config.toml
n_layer = 10
d_model = 512
n_head = 8
n_kv_head = 8
head_dim = 64
d_mlp = 2048
vocab_size = 17716
activation = "gelu"
norm = "layernorm"
norm_place = "pre"
norm_eps = 1e-05
positions = "learned"
qk_norm = true
attn_scale = 0.174
bias = "none"
tie_embeddings = true
parallel_block = false
init = "normal"
init_std_qkv = 0.0142
init_std_o = 0.00317
init_std_up = 0.0142
init_std_down = 0.00317
init_mimetic = 0.5
optimizer = "adamw"
lr = 0.00186
beta1 = 0.95
beta2 = 0.98
weight_decay = 0.12
lr_head = 0.0054
grad_clip = 0.5
warmup_steps = 248
schedule = "wsd"
decay_fraction = 0.866
decay_shape = "linear"
final_lr_fraction = 0.0
batch_tokens = [65536, 131072, 196608]
seq_len = 1024
doc_mask = true
train_tokens = 729700000
steps = 6305
dataset = "wikipedia_en"
MLP neurons of a small language model. Each row is named by its layer, matrix (up: input weights) and neuron, and shows model dimensions 80-175. Each number is 500 + 25 x the weight over its row's rms, rounded and kept within 0 to 999. Numbers have three digits each.
Before each neuron's rows, "fires in" lists the words (lower case) most often at its 100 highest values on Wikipedia text that the model never trained on. A number after a token or word is its count.

fires in: "born" 27, "at" 19, "from" 19, "comes" 7, "moved" 4
L2.up1378:552511469508488472535495458522480495497529491555481506526490506486500494470508472520528521494497501514490503469528559555488452505512520486538509512551455454487474498501501548465487493476512483532482478508465503458505506511514483539531489530485482503516525503531521542535526451482489491531

fires in: "in" 29, "early" 8, "to" 8, "the" 6, "of" 6, "both" 5
L6.up886:533440527505485484516549461475527516497563536513475504529488525482490523420494504501491534520534500469511566479498526511529478490476508515543561492540513480516524523507537523527516512484509556488496515518513440517497521500500549520496485531522490540525472472510515552476455525499579517510

fires in: "of" 33, "under" 17, "language" 4
L6.up1849:501521502469527480514493504493534487482506524462495516459517429487483491519488495476502526516576523478465532506491471478453509499502552489521497492537511473497499485479514531499500497482492524520504483508459452498532497486462459494493447506491508466511476501463509509530488517530522504536

fires in: "a" 98
L2.up999:466469505480495457497488467452541488488526518483515494483524434497499534508453534517471482517526539484499511489533515460482493503522445518509514462503540501472482510507513515528512493503508504522554485507478517555523494467476495486484463531533458524557494482466496498497499505507516492495

fires in: "is" 50, "are" 15, "has" 13
L6.up251:523496526478484462509474522506543502463449554486510483514560500518476532515520486494505500453494476490462491479521545519527510523481484504518529533487492493509480498529502494487558517502471505534513521536491536519521529469499479525492459476505538546480490513506516485537517499503506464490

fires in: "to" 79, "at" 9, "from" 4
L6.up1388:525490517528470482469539459477501496541521495536503509488523520496496496493528488509491534439491498510486536512493542472539490483511501488524505475534455489484498510499453464454487483478506487520499530528485537486537536513504501527484494543454481500499500511473471511507490458523490485482

fires in: "of" 69, "international" 17, "european" 8
L2.up734:506480498495511467509532499470492472542472499491493532485508520491500505488463518459492465468477502493518489482501478487483491500524496476513491507500535536497501457520492489498490486477517492489505540520443484538464490513516487503532486537503482556491466520509483516455494491466495498498

fires in: "de" 22, "between" 10, "under" 10, "to" 9, "against" 9, "joined" 4
L2.up948:527488503498491481519537476454492504513549494474493581490507505511434467506504476502526457515482488507467558512518539479517508485444484534499493496541494509488539474519478499502539477513487489508455506462508507508500521508504496488536485535482526477527486497495486490503528488528494517510

fires in: "the" 96
L6.up1533:514521476494480494520472463513497500539475474489516490477495493471490514515490490490492529492523498462476516484486535506500455486506512493477500452548510497494503495477478511492486518496518495484504516508506434482481518465486490489499497531499529497515525454488472539496509454486510555506

fires in: "while" 29, "joined" 12, "ferencváros" 9, "whilst" 5, "to" 5, "both" 5
L2.up718:522491522541507493522533508490468518510514492499471539460508487495469488509511482495516504495521461521490504465497496497501495513470507535526457474475527440528512484496519497485526515543500530507481512427497468501507466523440445524499490528488490500518490516506492469479473464499513501515

fires in: "the" 32, "of" 19, "in" 6, "other" 5
L6.up2036:563489567452461495499496525489549535548511497488496513490503555496482504456510472489476475484495528500509526428493527494509523474526540489506534479546488492501518484546511505538489508476501509513511515497513487466491477479503502542461460527486493551516478490529489523502511511489520542474

fires in: "be" 51, "first" 15
L2.up1737:498506533521447509507450529465536518439509508457521465496490467476533509534465531477533468527513563460480520514455514464504484503403431496516496509498472426530525549530491474500499540509480500544499487535521478523520532522513502489493505531476466484516532457512458497517494508490507511495

fires in: "all" 22, "to" 13, "of" 11, "into" 10
L2.up783:489478482465484467486508478475465469502497518481483493482531503500472512496497502511495497506505531504473519480474486454507514482496479491532498471502502470463526506505487503536483531493500530499496523500486493534472513503469502486456444523478490507465462498483468499529465550485490508496

fires in: "in" 70, "on" 24
L2.up873:497504476469514467508528461511491486543469563506475521510522509520507521483504549517522481484506506492511527504527542497516513518472470487510506468521478488526506501557520504512498513490506502504529506468522494493501511519496483504479475490523481497505501546530487505519542492461543446518

fires in: "the" 99
L6.up1178:508516506472463497476474482518545506494491503479534508504463506501512532479444489488465512488487499487484523506551514506481448508491524465549535490531529499495528547505485481432505535476494471536496542495476451497515528501484483461548505503488453524531541494517504484506500512486511481502

fires in: "born" 35, "father" 14, "in" 8, "to" 6, "sons" 5, "parents" 5
L2.up147:552517490510461478516471463481500501472519475527462552481476461493466523475465479474503523476491495479498527487499507470465498503476531537528480511507505521502514498486544537480500481559496473547467510497490552529528504496527477521540475521519553466521501484535498465500505440555504527462

fires in: "on" 33, "has" 16, "of" 14, "to" 6, "see" 5, "can" 5
L2.up915:511466499499506518520511455447490490548519548478472545522518482528506484483493494470525462461484531469468513517470519528525501494481489460507491519508498498446546457549502482513490497489561519459485490480521483540473485487475516517516458511461502475503507504539472495498501489449484489539

fires in: "on" 82, "at" 14
L6.up329:488457527523475498516509473484483498561458496505489485487553512488513486487497511483491452483501522480512499503511477488499501507486513491511491467516521452472529520482482502453508522480499476498520540517523498491489492494478519511486492570424500469430542503521478486533531474512486461499

fires in: "the" 75, "a" 24
L6.up221:484506500509481525509480458450513513525492512497567491530512450507493484482520500492459491482537551492503502480497520485451472483517486478541483489521523515494499542484520509460516490481502467526494497508476490517499485444465476467482503536501502490521510477489498503494485479504536521514

fires in: "by" 17, "in" 11, "under" 9, "on" 7, "to" 7, "the" 7
L6.up494:524506544535517472560508476478510484516519528477502489528502455516553494531480504454470483499501509502494529479455523530483502469498491491456498491503526497471472518510522489522493481480529480494474500471473490474496475444500511498515478532473488518497510464533498566494493487513456479500

fires in: "of" 23, "into" 22, "the" 16, "within" 8, "for" 6, "to" 4
L2.up933:510501530488492489474527477483490509481502497508465543454519511496475489479469504456444525469490491504511550487492524495509495494508507453510477454515479522484490451570476484487515489483502514511489503484494492541503501472453461493506480533488447539499451477510479517563485499511491511501

fires in: "all" 18, "of" 16, "few" 7, "some" 6, "many" 4
L6.up1397:457467501509500492493546461498504502500472457516466478482528489517489511521455501484474519512466506486508515490494475492490481492451494508538493442537523496494526517486519513487481466489523495485473525515481466496519539525460507457512455537485503508531449543498521524497473527516496532509

fires in: "his" 23, "the" 17, "as" 16, "at" 13, "by" 4, "their" 4
L6.up1728:529512515479463492566518512549520499487538513489529471491504479512574514523514484530490489499571486484510529505511528469496501475496533480494475484499534486480538510507469514495480475497496507503518518447470517505519460519515520534502444536496479496473511518509491541501462476516549504521

fires in: "first" 67, "last" 7
L2.up563:467477497472471499528508485478534497469496502532532534478534541515531465550514450497517507519507483475493520443503501490488525500473515485511516517504459461468482477478536515505474491516498495491500502497459458487520510505496478536499496503508448455487493476512459543496472478466494510477

fires in: "of" 37, "although" 10, "while" 8, "both" 7, "that" 6, "website" 5
L6.up2018:529467512470550493527545446457495469535555528482497521531525493491490485466443533482454528475478463517504531490470501495437507462499490510489522497523579511491503511548521530465488489468514503503504518505475515555511476493486515519516472547514505494535483468484529483510480501515503529519

fires in: "south" 34, "university" 19, "united" 9, "best" 5, "gold" 4
L2.up879:514532497541475484507486509498539474505456482517481539487487507479530463525458504469510425516529501478528469460491508512496497539512486529499488535508476480519532453537477514548502506493507492474509494488478476510547488529519489523490451491489456509497476486585468551518503475446454514544

fires in: "as" 30, "the" 15, "to" 15, "under" 14, "into" 6
L2.up1217:533548474534474488545480466479518555513522506506464527479516507453503531483494529497466530503528501510510520483510553494525478493539561532537514484512500496454498549511482510510506512509470499482483496513455495491522499477508539507523514541480522498532503510546458503495494482502499510527

fires in: "of" 17, "each" 16, "in" 13, "a" 10, "the" 5
L6.up1512:494544530504480509511495489505506481548473491473475495480518533516547547508446493471498466493507501477450485506476524480497485522542519506487519479537520508524479463548508538497490520469535508513506460484484479513467459504492459487533488496491483538498494503540494491502538494525533470527

fires in: "his" 55, "s" 23
L6.up1070:497485507474488466483506498484488573533480514485516486456519507496475527511498503515504480467482528467479531449479503517486481516508503532532454517485496434491513526510499514511452545497462531504504527528491516516488486518505540526519499511484452490530472482514464526502495545508531521476

fires in: "in" 22, "of" 17, "mid" 9, "on" 8, "at" 6, "the" 6
L2.up1887:483471496517537468506526497473468491539501525484496507510500497536488489486450489512498460485507502494533554499494524496492518495459471481544511461559497515496508476535540511522494504491491518545509526493506450499494543488506514478509518531528504529511503503531484502538497495492500527492

fires in: "of" 29, "in" 13, "for" 11, "at" 8, "the" 5
L2.up366:509541458486483499461520480521466500489479478491464532487492471479472499510462504466520502485486520509471513509496512459535464514498527497491512465531554465529474482517511497475491532491511491484459517484497501517518484523456459496524445536533476536520466464560518529517464518497533516520

fires in: "of" 31, "to" 16, "with" 11, "for" 6, "served" 4, "from" 4
L6.up407:515530527471458512483466484483493509514503522487502465505549535454488517477536481487505540468445507502492522487511491493461482524523479464475508455536522479479498531494462486475483500497496501555511493502490472496534500497485544512520502542518445486540434492519515526496474497488556500510

fires in: "the" 92
L2.up1710:541495519439478513483459472512517501572484534506495503475525506452541515488521507453458491506524520499524476451500489502520482490540552530523525493538473449517528522542511547466511516470496502467492544519520503496489481503494479507457468533493485497488510517531488525509451514458498494501

fires in: "for" 61, "of" 13, "two" 4, "live" 4
L6.up1748:466478539532483471531497488459541467494446500525511547489508475481504499506484486461496450551527503448487534479464458495464486474488492486489464523546479479498524486520496513503471544543480460499522513523491527527485494490460507487510480548438485489527508471465495505521489476499544511514

fires in: "for" 32, "of" 31, "by" 12, "with" 8, "the" 8
L6.up2025:516439528510483486523500489497475505489516500498507525559511468453537537510502515520489484497490506443458532484494509530465521489477545473516495466490465461485476529542525502462532489522529508466493526506521522519536517483465498533517506504495469474521535518513502521548479546560519517497

fires in: "in" 30, "n" 17, "on" 12, "of" 6, "between" 4, "to" 4
L2.up1201:539499496544505498532517474505551493467486524517511494492476481537516519472464493493501465497484523506484575486495545521486493523486485474486463451535504486500502492525512501497501482493509444569478496497486489517473481518446484536522479548504486499550483504508483456515534482509451480519

fires in: "a" 86
L6.up1843:496538527486451510487514448462519517472499515514485512516493443512535498479498526507536461517506527522474502491476579488512497492510471544500503497536529507472480518509492513506503476483488483517522523502497474482530498471531482488496512539509489521532490494522483509518504482495485524479

fires in: "first" 31, "also" 30, "then" 21, "was" 8
L2.up553:504525506475437454507452464486497518459527552530529517511532518470515471525467519478524480509478544500455544471488503500461494558497484519529534510487444492469499512517459517473489514473525498526498470516515538507519539484522463485494480533471451522454532454520507530498456485469529494480

fires in: "s" 43, "the" 12, "a" 8, "first" 4
L2.up108:462490529477488432479465461498459538475444497517509486488513511476482499543525484514509526497529507471485564520516484489503466501519479452491498447485493448470516535529520486486464518459532472452516503499515506523529479514462463513539492511505470500512469498488485567544471508474508501494

fires in: "at" 68, "from" 28
L6.up1112:493471473493526492504476498508472494508481478503507523478500511536475487481497500485483524468483458496511514495522511480458481506510531482514462484532474466532510459498531531471486472520509500503507473524478508484549492440513492537452468557473496478503436534545521549529470439480527450515

fires in: "on" 34, "from" 14, "by" 13, "as" 9, "in" 6
L2.up1786:508522574505459468505469484502508497466518493473453555513535499496487524470449478455469473497516487490523547482497541478493524526463480500528489511505432501538504496531488533502491521498515512526494500490513472490561560497511524544511515509530456507478489530527503536545517502493467499516

fires in: "of" 12, "her" 11, "two" 9, "three" 8, "led" 5, "his" 5
L6.up780:474519492518448469519515523534488487507478504498459514537503524498500547514558515504523455453463498471484521518496493530463491494517496500497495489498497490533525522517515506475489487528491453484540535482524497491506484481512472494524524501523436546475461483517500525476512479492504531525

fires in: "big" 22, "under" 19, "black" 10, "shot" 9, "on" 4
L2.up672:516518536483482526540463529501518496490507526442518529491486482497521502493490496501468475482526540471527500486526483506526526537461473505526485466537492464525531508541493529482502539494535517489471481520478486523546528487468515502486520482489516461524468500537518526561539485477491463511

fires in: "an" 23, "also" 19, "a" 12, "the" 10, "first" 8, "most" 7
L2.up834:517506535483475468522479476453498469493485557426507515509490474483520515521479508478475525531551543515513517458518533475502514524507471538527518503495529495475538524501525479506542521490483498516517499526525488523530523503494461499478467478480483504520516498504464527486480486487513508485

fires in: "no" 29, "end" 10, "ref" 8, "1" 4
L6.up1623:510490539499522449524483493511511580473520486500498565544540483476511511503479540565510454496512500527515503509501510477548544513473458542510527482559539520528474506504479480509514547518532540493515470512474475506504509448513547514422471501511530454445527532495478494518491519492581498493

fires in: "to" 25, "very" 13, "may" 7, "would" 7, "in" 5, "will" 5
L6.up615:477498505487470484549516496502517503472467506460548493521509474495486517515469520491548487472534480468492502521530524509495488492498555513544506486493517470487455532535522521504507474491492498491476497482535491481513463481498512508470495511456496515505483496511481543558529538499507502488

fires in: "a" 75, "azs" 4
L6.up375:528499477522499483507483477434520514480520511542515483491515461479498519516467523520513430507485532530483524527483531505507481461500477490496519493487545513527532539471501513468494505501480505544490516548469492520547493447478491479490511562480520466538515463478489459504475509516525528522

fires in: "at" 59, "big" 7
L2.up936:516439518516534502543502471478503494512497506513507503504520510517505569499495506477497509465499520449484525509522475493535494522482506457498493484564512505505546501497559504513513515507522497517474491528497477486505517461512511476455511493487469496510484491513475518552552492493447511471

fires in: "the" 46, "from" 36, "through" 8, "to" 5
L2.up31:504509537508462481477501460544472517476482494517477489531517476481562517447508542509490520478520490505503528431503525474531484520464526510505503453504468474491501540512428538448544510469529498523503487469513495503531522465485477568469502491491515473525485520518494513542499500526518480520

fires in: "to" 39, "of" 16, "from" 9, "website" 6, "despite" 5
L6.up2002:535519459488467479502486517524487536532499526513502505536541520434491488458504529487511559456531482504506480478445523495469460490498530489518510501506504447502501485548502471490493499531476524494489491536434468544499516481490490526544486510450471506555477498539469502505523519538494518515

fires in: "of" 50, "in" 9, "an" 8, "into" 7, "being" 5
L2.up549:491529533478482423444529483493498548500521483492456495512493518465556526472468505469465528494461463517516532502500518482511498480494547469530498515484472459493501510515468507485488506480475475478507528465444490497516513502503498525486498526444483530486485521484478502491495495439503486491

fires in: "of" 17, "in" 15, "to" 9, "for" 9, "between" 8, "on" 7
L6.up1058:511510503498477476577510534520505537502499469461501475497515517500516507500460477493494467444502523512512501489520494475503477481511516509514494466542504464507472464547505473474463490500520479500468473462537491537509508506473513470522489538461456511520483530514499517526482504443514518511

fires in: "by" 22, "with" 20, "from" 14, "before" 13, "of" 11, "to" 8
L2.up1741:532470504502525451495532483531482520465498520503499495499538489483534495530483519519514498462477483513513514502462519473468505495423455510490506441524487503522529481569508504489485483511529505459462498476536491519498500503502472490448453520466503485514474524537451536470473507471471507527

fires in: "in" 25, "a" 15, "by" 15, "an" 12, "as" 8, "at" 6
L2.up1279:508542497528486467499491500492534519516495511511497483490519492509542514456501535487506528474498530517531498517507563492495482494488509510555504467498503466543503519509512546495519485482484486518554492505460471489560527469476499489478496511498444514502503513523492504477528532496501514486

fires in: "no" 36, "one" 9, "any" 9, "without" 6, "a" 4
L6.up441:525490502512485510541470494507505492493507497494494486462512545450515477509489484491452463514541517500477496483476545514516478498468508516523478481490541437540508524529507477483520495490504474495509490478508500553495453486464526475473492509458488526494480529515458519528493493510528484487

fires in: "of" 41, "a" 16, "to" 10, "his" 9, "for" 8, "the" 4
L2.up1707:511478464477507467468487457509460503521486564510494533475516528515514517508467508523504501476496499506461505489498532475524503498479505491455542448524524468499541531576526499491464488508512468475501525525508502531506490517500495454493447534565494521495487530504514496519479538441500505523

fires in: "award" 17, "awards" 13, "honors" 8, "degree" 7, "medal" 6, "recognition" 4
L6.up1235:495483498551459504502482515469471504466452487480506461504499495474524503479514515504515548443515523492502519483499520533469507558506508475489482515479505484511518514510514492506531558528524519463530457460485482532553518496469438472522467469484500513525512480514526541518495514442544459515

fires in: "with" 45, "without" 16, "for" 5, "het" 4
L2.up1256:466457486508487467477502559470503542487489454474536473498508506512537502479491571492495465516528493493480502494513524470465486490468481537506474480485494465539486510477476530529514502491489502503512503499544485479504490502459478492466451547515480494520496528535517519496505519527532555553

fires in: "the" 52
L6.up194:523482530478471523529480511489547479530497473501490496448501483486543506502478544502476494480512495509477547464502482500505490511511537491522538454520526504538506572519504501484514490495492475536513516523513472494526485436450491511515496527500467495504532535519498548513495467488525482473

fires in: "of" 21, "that" 13, "in" 7, "receptor" 7, "to" 6, "protein" 5
L6.up665:550476477521542517523491552523508509518485547529489517528515532487493495494486550504469481458475512499515494470507506494496474492527507472551493476546499476510517501566467485477474505473534488504497479483493464522524508447442499472511434513480495456515500530517512482509465491507498430507

fires in: "during" 44, "began" 13, "continue" 9, "in" 5, "start" 4
L2.up943:500497482516505458474509495479497482493491502488488553510542520483515518499495479510511498489526491483470512524502521519456501502527481453504476495485489439459498491485503509501501487517572485522475493478449494451537467499481472486500476497502485474522469492519492536485500536435491512548

fires in: "of" 77, "in" 8, "on" 8
L2.up1398:516470551500513472472501478503520519526487568492535536485547544533436475462469523493516477516515520497501530496479477501506535509463511518481493466510483498490523510568521478512499526492520499478497555486524482503531541513547505470466499503516531515493505492489455507489499519456482463509

fires in: "on" 61, "self" 4, "along" 4
L6.up1897:533469491539486496499521524471469535523496517537499515533548496494516494494518502526499445529512487459475535502495481513473502523453496525506527498511541437469470475498521508468488537498499501512525470485484464473496486491441493537527497531490508473472531522527487494511509509486536503498

fires in: "which" 21, "that" 21, "album" 9, "project" 4, "work" 4
L6.up1637:539473479479531486490477485488477496492541518520523519485480523481485500465502503546496510509502585489505547435487573483465519522467492512500548511539467479515545499489533496459484540491466524503534514488506500508481547501500499461502469502493502489512582450521523510483552512479479497490

fires in: "the" 92
L2.up1443:509485489488507438501498427506471512519484493496535499515534543483500485473461511516496523478542498506517477487514484459500493505524505532473530442497531470481494499504520493510447519484512489461500530522509520513476475497490478482549452526492545494505539487470498504518468517503528519486

fires in: "first" 44, "medal" 11, "final" 9
L2.up1471:511502535481514516546481517494497501486483524511507518503484504455507456495489508499535491509541526454482474456450504489505491518436469528490559503512495500526538509530542483547467536551523516484478515501536503517516546517505469518490484496484505477489509446511507542505510521495521512476

fires in: "for" 50, "no" 13, "at" 8, "to" 7, "us" 5, "its" 4
L6.up867:506506490540509459521447492490465516499495503492553489549507510523503519514536498496499490492459489484495502512449529486479468499509506473544455492534450490520506481531512497484490525520522523484550480501504461468520506490500471487466495589513453454490463455544507537508499488480534512513

fires in: "with" 32, "between" 16, "for" 12, "by" 12, "withdrew" 8, "on" 6
L2.up641:472477493507507466524497475519509547509512514469505496507498490515561496493430492520466481479480518504496517506486527491461538503428454463490503481526488493538518467525490534494483462470499460520503499499494476504501526501539476506487492539470486474511483510579536508518515511461491509501

fires in: "of" 14, "than" 10, "about" 9, "to" 9, "until" 8, "least" 7
L6.up1634:510484501465501505509523462496484487509526538474486507515485495487503521519482526449457514490506497514490531493452535516485503475474494433565522493491501532487484483487514505530493492488585489501490479501478480492489528512441502527505507583518470506528472487508499498521488523501515533537

fires in: "which" 27, "that" 20, "company" 9, "corporation" 4, "magazine" 4, "he" 4
L2.up894:508482491482506503508508495484526486517471510520539487519536526480514503474522536495519479547499512456508522452471471497453562542477561548500503527484467482542470465501515506487508482486521528525554500469507476479521545493512505500472460507484497520478525492495475488450486499458489493507

fires in: "the" 52, "an" 23, "a" 11
L2.up654:505485508494468469501510487457494524528526518513507538486533478490526540495504510470483467510476507492466510527506486538505464467523536468532541508533470493458514553499474522471545479491499429530494512511444485508492484463469488503516500554493470484517540488498487458510494489500549523507

fires in: "the" 38, "a" 13, "several" 12, "one" 9, "two" 8
L2.up95:489546489497474444514521439469505561505513558493542524477562502496489494487457492467497480491476493486500527478503491476477508504546519523500527430515524482457519505544505513477494495479519519525507517502483535537471512469498505492507499553494504498529466490541450533511463514494503536504

fires in: "the" 55, "very" 17, "most" 9
L6.up1937:489517544456492471482479496492527502518497511506542488497507487521531508464456518491469545481539492490467522484509495534456470497490535457514470476519519488521490480489432553485502474475475460538504495508503446467488512487494510490502484495487523504455525501498498533455478473517554497503

fires in: "to" 37, "of" 6, "all" 6, "into" 5, "out" 4
L6.up1243:536477505518512492530549516496554532504525516482490477454536521462486486495476478519547523452522532510501572518516532490552487445543510500508509455522439493467501480548476488489508471491464523539490474477504486505497455480472466512527483542464497497504474528472484514496526519499496504482

fires in: "in" 39, "by" 20, "on" 9, "of" 8, "for" 6
L6.up1759:491444512481490481486494443468489514536509504487504522518513451475478497479521473470489491484527516473488490475481520506480507505481527453492472527488469482478506492535548519516523496499508482503533486540490476487537507482503477565507475529488483501503510497546495524531498498528539490506

fires in: "to" 17, "not" 14, "by" 13, "t" 10, "his" 9, "the" 8
L2.up1992:482507516454511481485510513509502534521564518479511475547492507431536513491506536458504533468531512527512496498517543470485471483497497500515528478477500492540496526533492521498489522517509534497514516500480469521487502492502466498501491540479495480545480474527499538469489524462522503478

fires in: "the" 42, "an" 19
L6.up1488:527490491528506521513479488480471537566524532476452532516494482472482495503471529484476513496517519511507534490536508505517463504506507529502558486505520500517586495510500518487527477489491531514525492499479504503521504462509495501475511520467469517464515520497507476490485473529485493520

fires in: "for" 28, "by" 14, "in" 10, "1" 5
L6.up130:490502500518461441536504513539490471510507529482430497528515484474522497473490501519459489443508488477524495486485499470472511465537515471509505507485523497496504512556527476513551525521479480498515490489483520477492513424497518505482497547518474515444491467501474500488502482473546515505

fires in: "had" 28, "his" 10, "s" 9, "her" 7, "h" 7
L2.up1456:507504513443483480494436466489463465525495545500475496497550497485503544533506502491535515455491509465483523470489510517479455522495495539485546465494496480473525512542499501470511522513511516492549514531515485478498534502482480524482500529468442518490472421527452561482482494474515476487

fires in: "two" 31, "several" 9, "of" 9, "numerous" 7, "have" 6
L2.up475:454513472505536497490500521480550502506529508513548530487527482482447502557496528486489478520469507445491509455477461461473493484511489518498496448550531519467487482511524454500468510545479483526531526498481490538476555480463490499499456531478479482489482466485451496464488500517498523510

fires in: "this" 14, "family" 12, "that" 8, "same" 7, "s" 5, "life" 5
L6.up1674:509466483496478492502492493465476473498548505508481466498532489481512568461530492507496502457478530486531519470475518479453488477524480486545508509533506506472539497478495538465485489510496473525502537514501486493499502495532478479497522539498496548531494494470540504464489511494536503508

fires in: "a" 38, "an" 8, "978" 7, "0" 5, "no" 4
L6.up1291:564506478499505494532503502468545475541494533519521541527464525499505581520481542519493484518507570510486493477516547515495499477544486528508494510475501521544526507473507492492494456473464508540521498484500482492480492444441495467496471518495492532512493513505453504487503503501507526475

fires in: "the" 49, "it" 24, "he" 16, "percent" 7
L2.up1234:501485527474448482478515508520497497474500524532501546520499492531491508493511506475505469516509541459481487462520530520453499514502494478488510523498499475503526485576536494456548501482545445496530489496529468451499515460468481509495478484485463529499485517526453537524528488484546501500

fires in: "during" 43, "n" 15, "in" 6, "throughout" 5, "survived" 4
L2.up1316:469508503496488441485506507504534510513488501522484465461496550474468471442493540530490521456527535494516510487507542519515467497528482448518460506512463449541497467546473504521507500445527493516503483540466474469523492502509470509474466508468477496525445477484484485501511503440507489525

fires in: "such" 22, "these" 21, "of" 17, "along" 8, "description" 6
L2.up153:551527473497518509506501448444505475498468528485489498464526478453481560438473518498486520481488555525499526501505477485517494480548503472525491497562534532498468495472511567469523507496497486543506512481501529522493533478483451467473438520514501487516512464480537472502487489492511480502

fires in: "time" 24, "length" 12, "out" 7, "end" 6, "ref" 4, "up" 4
L2.up1204:515503494502500493535475557521480486491524494456481557492541510462502517508486507525472466499539487474475503499464474502472530523478479500491530497560505507494514490480524541534558504558496534496511485532436513515548542503493513481444450484491510446502516491513527514539490513502506527554

fires in: "an" 27, "it" 13, "the" 10, "is" 6, "just" 4
L6.up1067:554488517491463465555519490448517501515458522490548465459536502495549518453510501493474484495512536491535489449506527505505522483512506470521509507501499477496514532515496500494498499499482510537523494511455470505537475478493488530475481525492467484486508493524493520514575481513547452507

fires in: "and" 68, "in" 19, "she" 7, "from" 5
L2.up471:451513541530502495532512459479478543506501478535480535506524484474493491515525509458452472524513488436505502498510512544461504506514508479521512504482463488506460531533484536461523502497484486516513499529495506477541507460510521548457549527535514475507501505532517495503533477546509505541

fires in: "the" 100
L2.up1813:544474494487488488485535475498514515503528521453510497511498449485526541455489460495495479470508543507527481481512513517526463503532526468540506487543509485464461511528501549465492526509505472548506491497455502495510509469497503501478478552494472530494516505520485478534465476487541501521

fires in: "of" 32, "on" 26, "to" 10, "for" 8, "de" 6, "with" 6
L6.up1854:508505492510475483520504507498491510513489504507488485534523477503557481482499505488489498435481532496485497510484533465494505468491492478512507474516473476528495487518487508508474494502509457495480475462500475503522546503470474496464465549475473471524521500543505500602500533492507488518

fires in: "first" 13, "top" 11, "new" 10, "vice" 6, "also" 5, "studio" 5
L2.up901:491501502467496481530472502479481517496529504522521561504514482476502560529471479502520499526535526451461542450450462533477483505470479495535536505491492473478513540520486490495503534518503508532486555514505486555502573510521467519491495513506494477494528517486477535486461537476522521493

fires in: "as" 34, "in" 7, "within" 7, "joachim" 5, "wallachia" 4, "put" 4
L2.up1382:487506537512489464487482502528511479501476505507465504475509530504479523538491491496505513510518471499514513496525500481498487507501487506509488493494444505500497487550486481516530506469545471490514494490488490477542541515484502462476465460535497487541463455516510486548529516468476496543

fires in: "he" 24, "they" 19, "to" 15, "not" 6, "initially" 4
L2.up572:486488512482515482475423489475515532519508553518500494535545500444523546491530501497486492527480525496476485464501497514469448509520548473518492519468458473508509535507486525459458512502512479495548513470515468537484523527493474514490510560442508492500503513498501479472518466488541504487

fires in: "each" 25, "one" 15, "this" 11, "every" 6, "any" 6, "front" 4
L6.up759:556456518473456539526520492510520502516497482492559504451521558443512529499485481484502503543483497485494510499490529515508502511521522521500480467573525462523496518507496525453511527534485508483494517498479520519524476451430518470487458530478472492490440487503491521509462480526521458514

fires in: "he" 93
L2.up415:519504482493468433455496486468522476485507560503495567507499511465495518490510506494482451518502512440480491489507508543464512546508522491503505500496500506508547537513482523491501512496484496506521499471540542521493492483448491486540471500468499515492511513487488502493526472503533517485

fires in: "which" 53, "that" 4
L6.up503:469507528510511449493530506478478523541540497514494486505505486509466490417493543509530459450512493483537523483489520469440527498483532483481492527513483498487499510486504520506480517484498497492505521508493458485533520461510491476536533493490511527509479469477534507513539513502512505486

fires in: "award" 14, "year" 12, "team" 11, "game" 7, "awards" 7
L2.up1987:482469475503501497478519532495505535485489479481515508567519513484482477492517530486496508503481490465490533513460495482484524504492485466478528514529496507489523497464469498511484514516519500492525518481503533511519501457518474507503480498507514461518495453519492506532513523465530497501